Weights of a small GPT-style language model, trained from scratch on English Wikipedia.
Architecture: LayerNorm before each block, untied embeddings.
MLP neurons of a small language model. Each row is named by its layer, matrix (gate and up: input weights) and neuron, and shows model dimensions 0-191. Each number is 500 + 25 x the weight over its row's rms, rounded and kept within 0 to 999. Numbers have three digits each. A neuron's up and down rows have the sign that makes its largest values positive.
After each neuron's rows, "fires in" lists the words (lower case) most often at its 100 highest values on Wikipedia text that the model never trained on.

L7.gate113:499488509532505485510478491509498504522435486455504499492465501483518520495543463512496534517512507514525529515492463410523540518538536545505540505524515447519473502464500470527548501514495512471493463502447475500526475512501500528503505492471452464510487492492516477472499484518468531520466497509544483504527488497506520512510457486485523482535517486538503506474459516521514544495513498444505524525525450559501467484473507514452519495473471480511461474489514460492491489498522502534490520514477489514503472457480463477499529501522516534507524505514496494514521504501546462517
L7.up113:449485485537487496479527504487530524502493521451459517523485540433458479512501557491519514495514531512491523473531529489475510500493481515476456510537520516513499505450473523486502505506481498517511497487503505494499479511482488508544506530512498463497468473577538513551518528504492476518527516489503501521497492449507486497543536484493513468529504510519547515544466537460560472530471502453533507485549468471515504487478483467525529521492487459522483491478469487494534504497498482505497508537495498518540493490486515485466477515508502504516488479502500545499471475441498493453
fires in: "one", "third", "second", "last", "first"

L3.gate46:515499532513507504482591472492499465488521494477453489503504484525506510527474496500489519515499495506476555490475512494461491515492534504444483503542509536525530462500505508466480520491477491479521512520506500521501579478483513520519523508536507504471503499533495510500510406505515494489472535489480484504432498463576507502460497501492506490494477505519483531483468516505483504511559502499493551499529488511542519471498534508497500468488469497506507509516502503502488488491511507515507489439448487450498479476489489457527525519550516505519510485534466517469476518506496493513
L3.up46:539523498506498543481514520498483452511541519489469521510509522532526500519502530520509506515484511503487496467500548476452509489483513541481493446506490498508512463516541515471445541503510521472469544486533478524528562470538530485483503464527516531473476494509513488530505492509520506483494522508469478481470483476516491521469439484504478560480486474488469515493487506460482516504536522505502513494482491474531503504491512534494525488508446493508481540487447470479484526510537505518516453484469490507478518512515480490496547512435488491515526478540502490476437493484520512451
fires in: "between", "at", "around", "attached", "various"

L2.gate367:478511524515508489461560482484518482490478484461488486496492534439487514495415501500519534473491506509470576509491475503520528553508512530448533450501470535510506502502485517494490505486477476491547526505517515481512510456477457511491528504482514487505519513515526503475515490471505500447469505517523494548488515502505539493534497515490498470558459487516489486476461506511515525472472513496520517497444552512507436511523547493502480470462483481470517514507503494513464530535516489505494507499493518523461499536498507497489444500506498512532499493529482511492469528504500477535
L2.up367:521480484498489472522520489467514493512483522511466513466501507516481517493441527506501536511513472523491508529500437468496484516516497520482534484524487532542498546498483481488494499495489493488562516487543513479471516484459541547505522457506506497520507482478490469467529494489519498515499496537514483538497510536512488477503487525520473538534479507520518497517447500490464502469527550521522525491507545544527531493523496507455501487511487501468591544536476510512470471510531478511465488496519495439481509498503521499487476501494459482478475534520517480498437513521480464465
fires in: "at", "those"

L9.gate21:499502493511513471482472502543504510462504510491496475506461514473499483514483496452474458498507541481544506500503446466501466485486541503537524498494461506524507480515478483508498511501468544498470492490505502521505497508483491495501493470495514514510483510507508474473482475539498464488523509489517471519463471498540480511481502497507571520569488468530460493506473473478515510543484500500517493463545438506485499506466538499480500513501539483505491515506549486473490543457492488501529487492491462521531474501498534507526483539499506569473455468542505453526543554542465474487
L9.up21:512485495512485483474492514501494566496482458509554506512486492440463510491483489489489506498510525517516489519523524512484500467477508472461482508508538494497491497463491470509482554458493482475500523512513515488510520493481526512499518514501468513465446538471452497508515479536535510503508504547530535517500544477547466500496532457465493508457507501479475486538527507506491536497541489499510526521483503524442534503537507453503481505471468557453489520480531510469530464473543532549500507486497520461548528465499501520549512484484510509530508491506486470452501504494519497480
fires in: "made", "able", "selected", "000", "went", "sent"

L3.gate135:524498460548505532515505430496503539483526504490505492488474460486494514472491526498462486496521524477555458505479511492478493520538499540484494485532485533488482508454505533535461519484493510480509493510553489518496513508498530519500555537494501484489488519492504499501451494540482505526518467458474516547529501549495469533458495502524549520510521471465523464500496486457483551529543494484523483530505520517493478492510462512503483495483496527517493508495524436507517462482498489449549508532502519499504457466510534517522486514481524491499455482500538490546534489481483484504
L3.up135:519478478525504504498522472483488577493510501491488488477488441505462491519497551484457472482519518481551473541510509489500499509523513510476486478532506520513487491469481529497490512473508503469515506516529480519523517493471527540511551523489463519495469532509502475516448443541515490520504479476498539518506461527512455524464483518518538516514508465481523445471470510490491541507555516486513518550501514516500500458502456496543477510449495539499487535469520449507496502514502487463525529506513536515529446458521519467508474498500489501516477493488515525534501483475486489506
fires in: "as", "assembly", "association"

L3.gate272:513492503508498481483514513517503527480482476510491523485467489497518463490464498477487483491515531488488470508515506536521504461483515467468511503494467543514473516484512481532520509493477510495479504459528473493502492500489512442531547510510559508509458501487480514538479459535529465555507485491509515473509501487489450506501513547516507580465504510481496482530513521465487468488427518476517536480485514474502516503510502497509473490501525528536515445505535448532537483525475501515487485545528480524474503504549500523526476520508484485459507513531540549513556474491453495487
L3.up272:510532475483510509487502494519546505531488471486475524491467469518506498495480535507504458492496502506506481486525468546495505469490539445493540472535491502500521518474482468525486484529517479478519517479493533484498518473511462466476510470465474518453460543483487505550479514519473477570478540508480537500472491501483513538502492500543533534481537512476541489485527503506449516514472545516519497460493503479489488499483489472576487486454525554524523494497523463514522502504511478500502485505518487486496511480492522483517500569481478534467495516489514500530549481484474469463
fires in: "as", "became"

L3.gate310:509473464530529513519504463465471543497488536497442505502482484515500494446500546570488563482491504482470510519524497498460494438517480507488517487501482512468510506535500475504531513490430512468513498505525509525492507491484497519505543493530457471500525491531503492464535470472534490553465517531548468479511464510528521492504526491506522487471467504516504509550525500489493526542537526506452525506500529511467515480494520472495512483513499519482493534479498469521529511505521471484525483543503525514497480506516522498484470503507465493448538500525481466488524517535473461512
L3.up310:520490460563481488503494524494525524495486535459507488470491511510493453485434521529509516486498489494503464510527509536498506444507500495487535511553446514522513533530506491468508514488464502474484490531490551516496514507501520480523524476495517463533485499488495494550528542525491481541484521519520504532490489496480435504512492470470526543534499508513542484501501524488478465535470533498509527490482530510500464480525497498542524474504488529477529479497511505507511529480532468513508511547522504519490520527481503491503465486509455542487494511511469527499498487533413458459
fires in: "at", "overlap", "bank", "over", "urban"

L12.gate254:514479520531477488488538477487500503517477476488495496463536497467468474528512514497482477515524472453501506503499495468506477535533556502468521536537475476486475497466470483566469493499518502514487520452490537453519528503452511485471497510510502489531486512493487509518503506491485527478517492515561504484511495514530530457506462515508489534501482496555497506497500510524544515543512485456505483488460494535451579499476497540473543506461519518480511509504504499475519498462521450486468514467476497530499494469462532525493532494537479535483538544519490492480509534476503498499
L12.up254:519468510567485512518527489506488492512513510560513550546497577497482482527484563459502514457484514476521549526518547493518497492481500492475499499516527476512515509514530529487507550515493523499479476479464456515462483482508494505473460501493525533534460466472519489509492498491494500510495486469493519460497504513478495498493497519516467512487477458473515478509522475484509480555472535511489490537474477497509522570451487504490515490522514452483504495509483479462464494462505512478557480540512508495518505527516473492508455472491469487496471490485504470487523494507542459482
fires in: "an", "any"

L2.gate144:472462459532496500509519470482503503522465521515471507529507508518471516469529460520486521502517505522488503474489499473497484516483557554465469512511449509539517499507547502515481493496484500487521440496486493482481503536451507471514525546558490481507510539500498485530476476500510455496526471486461472533499492479544482501497512541477470493493534498493512484497493502504485506510495509461502483504584485496531490517515500473522535489497524500470516538514521481443485478505517471472489537511548464446482452494520516501528561491535504486483488517490450511499511479529517486542
L2.up144:488513508514505516501466487533516528551467544490433537547519489492463520516499518489515511514499537516517449533505508479474538479512504487508492477534503501493479492501500517578497525499453525478463483531496508471537509488519500493493548504515437517486538552511454488558524568482496498526538463503549495521503508509475438521508509495477499492479516485498512451508493477461479494492462557461469487474495470475497475499489499490492490481506542483464502471488514507472512499529536472498472493532516508481524517495482509468504515501511512492470495510544492507497526479526487483501
fires in: "first", "last", "only", "remained", "returned", "return"

L4.gate232:452485532533482471534511474513496512503497500516520487526527526509488488476519514501511483502465498580504504498514542500537504516472507508488493505496512495553504546550491532528538503464494466508479496489502499453443500493509513510502506477544498468517514453515423469466466478551463508475495510536541473524491521505517480503479471514494546549493495506496499492527468471463496528484480488509505500498492497499504494505479487434535484486517516523498499488504538526502517468521507537518508515504521515500452460452460543543455494462542514498495538490486469488501508514524476500522
L4.up232:478492508514496504538551425527465497485525485498507508554556496523494497471513524517476512512499487545480482507513525506522476498492486524488503497511503510542482531525504515475494470509501479523480484495521499482448509485532504494499489510545501488500500459516458428479483484517509522516510514514550485506497538518531510521485478490514521520515502506514478504519473468432495499496492459495497505494470477473480535489488494477511494462493483524516499445477471514504549470533492517509514521512517524492421458481469548559472528459520556512496540471484504487546498510504489463510
fires in: "war", "attack", "attacks", "ward", "medal", "malolos"

L3.gate222:473449524481509509502503480572537472484533515481519492501517514491501500493483436528483495489485464508482512516536535526534512499482516506505517502466536497548484505492512507477522484469499493463470509504510509495480525504513503549484487506513481472526540456543499476472434487478557537490439477512514514492538518483519510495493470490518564513511462487498527521478492497522515490516479508519502512494478454498472486499513512452541510524517548519498545464501518518515528499526507518487515471476478536521474532476515500505530460494489517536473548446493495493487505506437465504488
L3.up222:489479535504509494496476507547488488504515505495524474464523532449516525519463473506467487527483483508489509498520527488531532476521534511513519513481542513527483506487517506437480493476530544481480524521501475481505491517529482531516451487506482468496511453500498458443476529478561532484463507493531494491512500484470527488496471505501564536483502469482503509466486469518510473538502475508506502523486468522481540469526507487546533522494504535494524474461474498491536491523513522517521464493465560514443492475508520515505502472473536507454515486473488487479544504447469509502
fires in: "war", "west", "western", "w", "ward"

L10.gate360:552459503457487493482524498524499504428449478486474501482530500468523531446507456513498491494472470513468547504481480477489540493472492523505522525474504510494540475453490492540480457501505464482509467484537531480496511560520519521498492481520480495498463486486503514478545439512509533487488469505504487458482455566509520509466519548513506487509481488515520538471496518507527521496536525502529483504494534502515526497492501535500482508489478527520517499519519483535503489532537497477509494477518461513472537477538479517475518508526497510505514466545492520458471494516509462532
L10.up360:537458468487523522500508519533513524494463487489495480509501512510475478499516475530514467475480490501465509473487522499438535486505487502514506511481533490493507509474455524507496524512490494491463500543524520505473468556534491468503486506532479541528488489484513501434534516482518498515503498489522487476547422525516497486460502523496497501500488468501535502458477550471536531412520505514530483490515524486499522476522505509515504522531478505548497522528497455526522461500507490495542485549510486532475514470556498546486527481487463496526486476487506495490505456501479488463
fires in: "robert", "william", "james", "edward", "george", "richard"

L2.gate143:485473480518508520507536445536524511496447514510538499498470470491493499490530518529453483478540490485505495488502479490509482488504525513484489486540456502489507511470521522539501489495500489489541465500496521480524500493474531531496514506497499458518497561475504475488495479537492523515468452512548534480511500540509478518479496513470503508494513523513544471464515525507507545558411522451499462465535531499494471506468510516513461491465528488490499497494499481512483480527499483520523513526539482524460562525467486495533483485496476529464487502521502520506529481498466451547
L2.up143:481529491493546472522537462480473524488481518519540495427459450506483490493513516532445516490543554499446495466541499504528533498526485519496506498530500530472481506454515526534503496516488501500540490490466517550549500500472535504490545501511470478532490525509519498451488511515502502513479460509508513510539552477518476515515519510475508457485502499501528453499492488519477523519458492487464488501569510483457510494469542518534512483465512500511485487506491479544493481488496480471480505517510499499503485508490441483545454523490483497490478520517538500513508488492471477510
fires in: "as"

L2.gate355:458467496499526468453523522474500494506492487477517507511517504518483525497493486544533491508493496506483504527468498489490485529519500508511477452502441535465512520495524513497452505479481479503528456493471524453477523444475466538526530476508456494542494507494521508497519481534481512494463467541514532476513465510534492523528523466502473525515458512508480483556506543479531507462509486539499461501480515483494450522477506452502445487497506527513516487548470525502470526568526536495507508496503510504498501516489459500525456471525497497503536449493491489531474524517522509525
L2.up355:488528486511480533464534490527537479502417491528507482492512498474487506514517461497503509503510506495488516531487461545502493539459500512485503530489459491503506525526499466517512484516464508480478502536513488441488519499492471494510493522498499481507556513469460533554567523536477525541497453498532498495476509459501463521523493536515476492488516506483494525498525514457498509523472563521508526489502542516481495473489463503474502484528516472471468479526516505490490453545480493498498485526515465508549499495484533452533442514488503525483450515514502502506492522536512515468
fires in: "at", "a", "de", "attended"

L10.gate90:490509499512510475528517501507521490494473523507529490506486499476476440505484472529497507499535467512479512479485490460505479460547510481494515487526499535511518503497532505519477508502485479480463492506531481509479509493497523517478518519535480481524539553492469472527536495528499485489473415547488466477503506498474444478471518510450488493455533529501534459479462508543522491520460503445529489504517548455497531510459515495454487526534513479514500549508521515548489500486533486495510517532515514496535506535511494497565458492504474534461500486536502505491499545509487504509
L10.up90:479475467548471535487495503500500475470475494522510494484502470551524489474473481484501515489490462501506447539495486537480518508494511524509506457488465526507486532478521530524507491543533481489521499478510484535541560515488524449455487466515503474508464502502514514511489517528543509518500486500496538519498509509510498543514494479519519488498514515509478497528542543488466518524519530460513499500483475546446487435485506517498477451502500500516498511516481484522463523451519458479495512519523525490494534479521445519485463506497521518483515462465510534550503458512499435531
fires in: "as"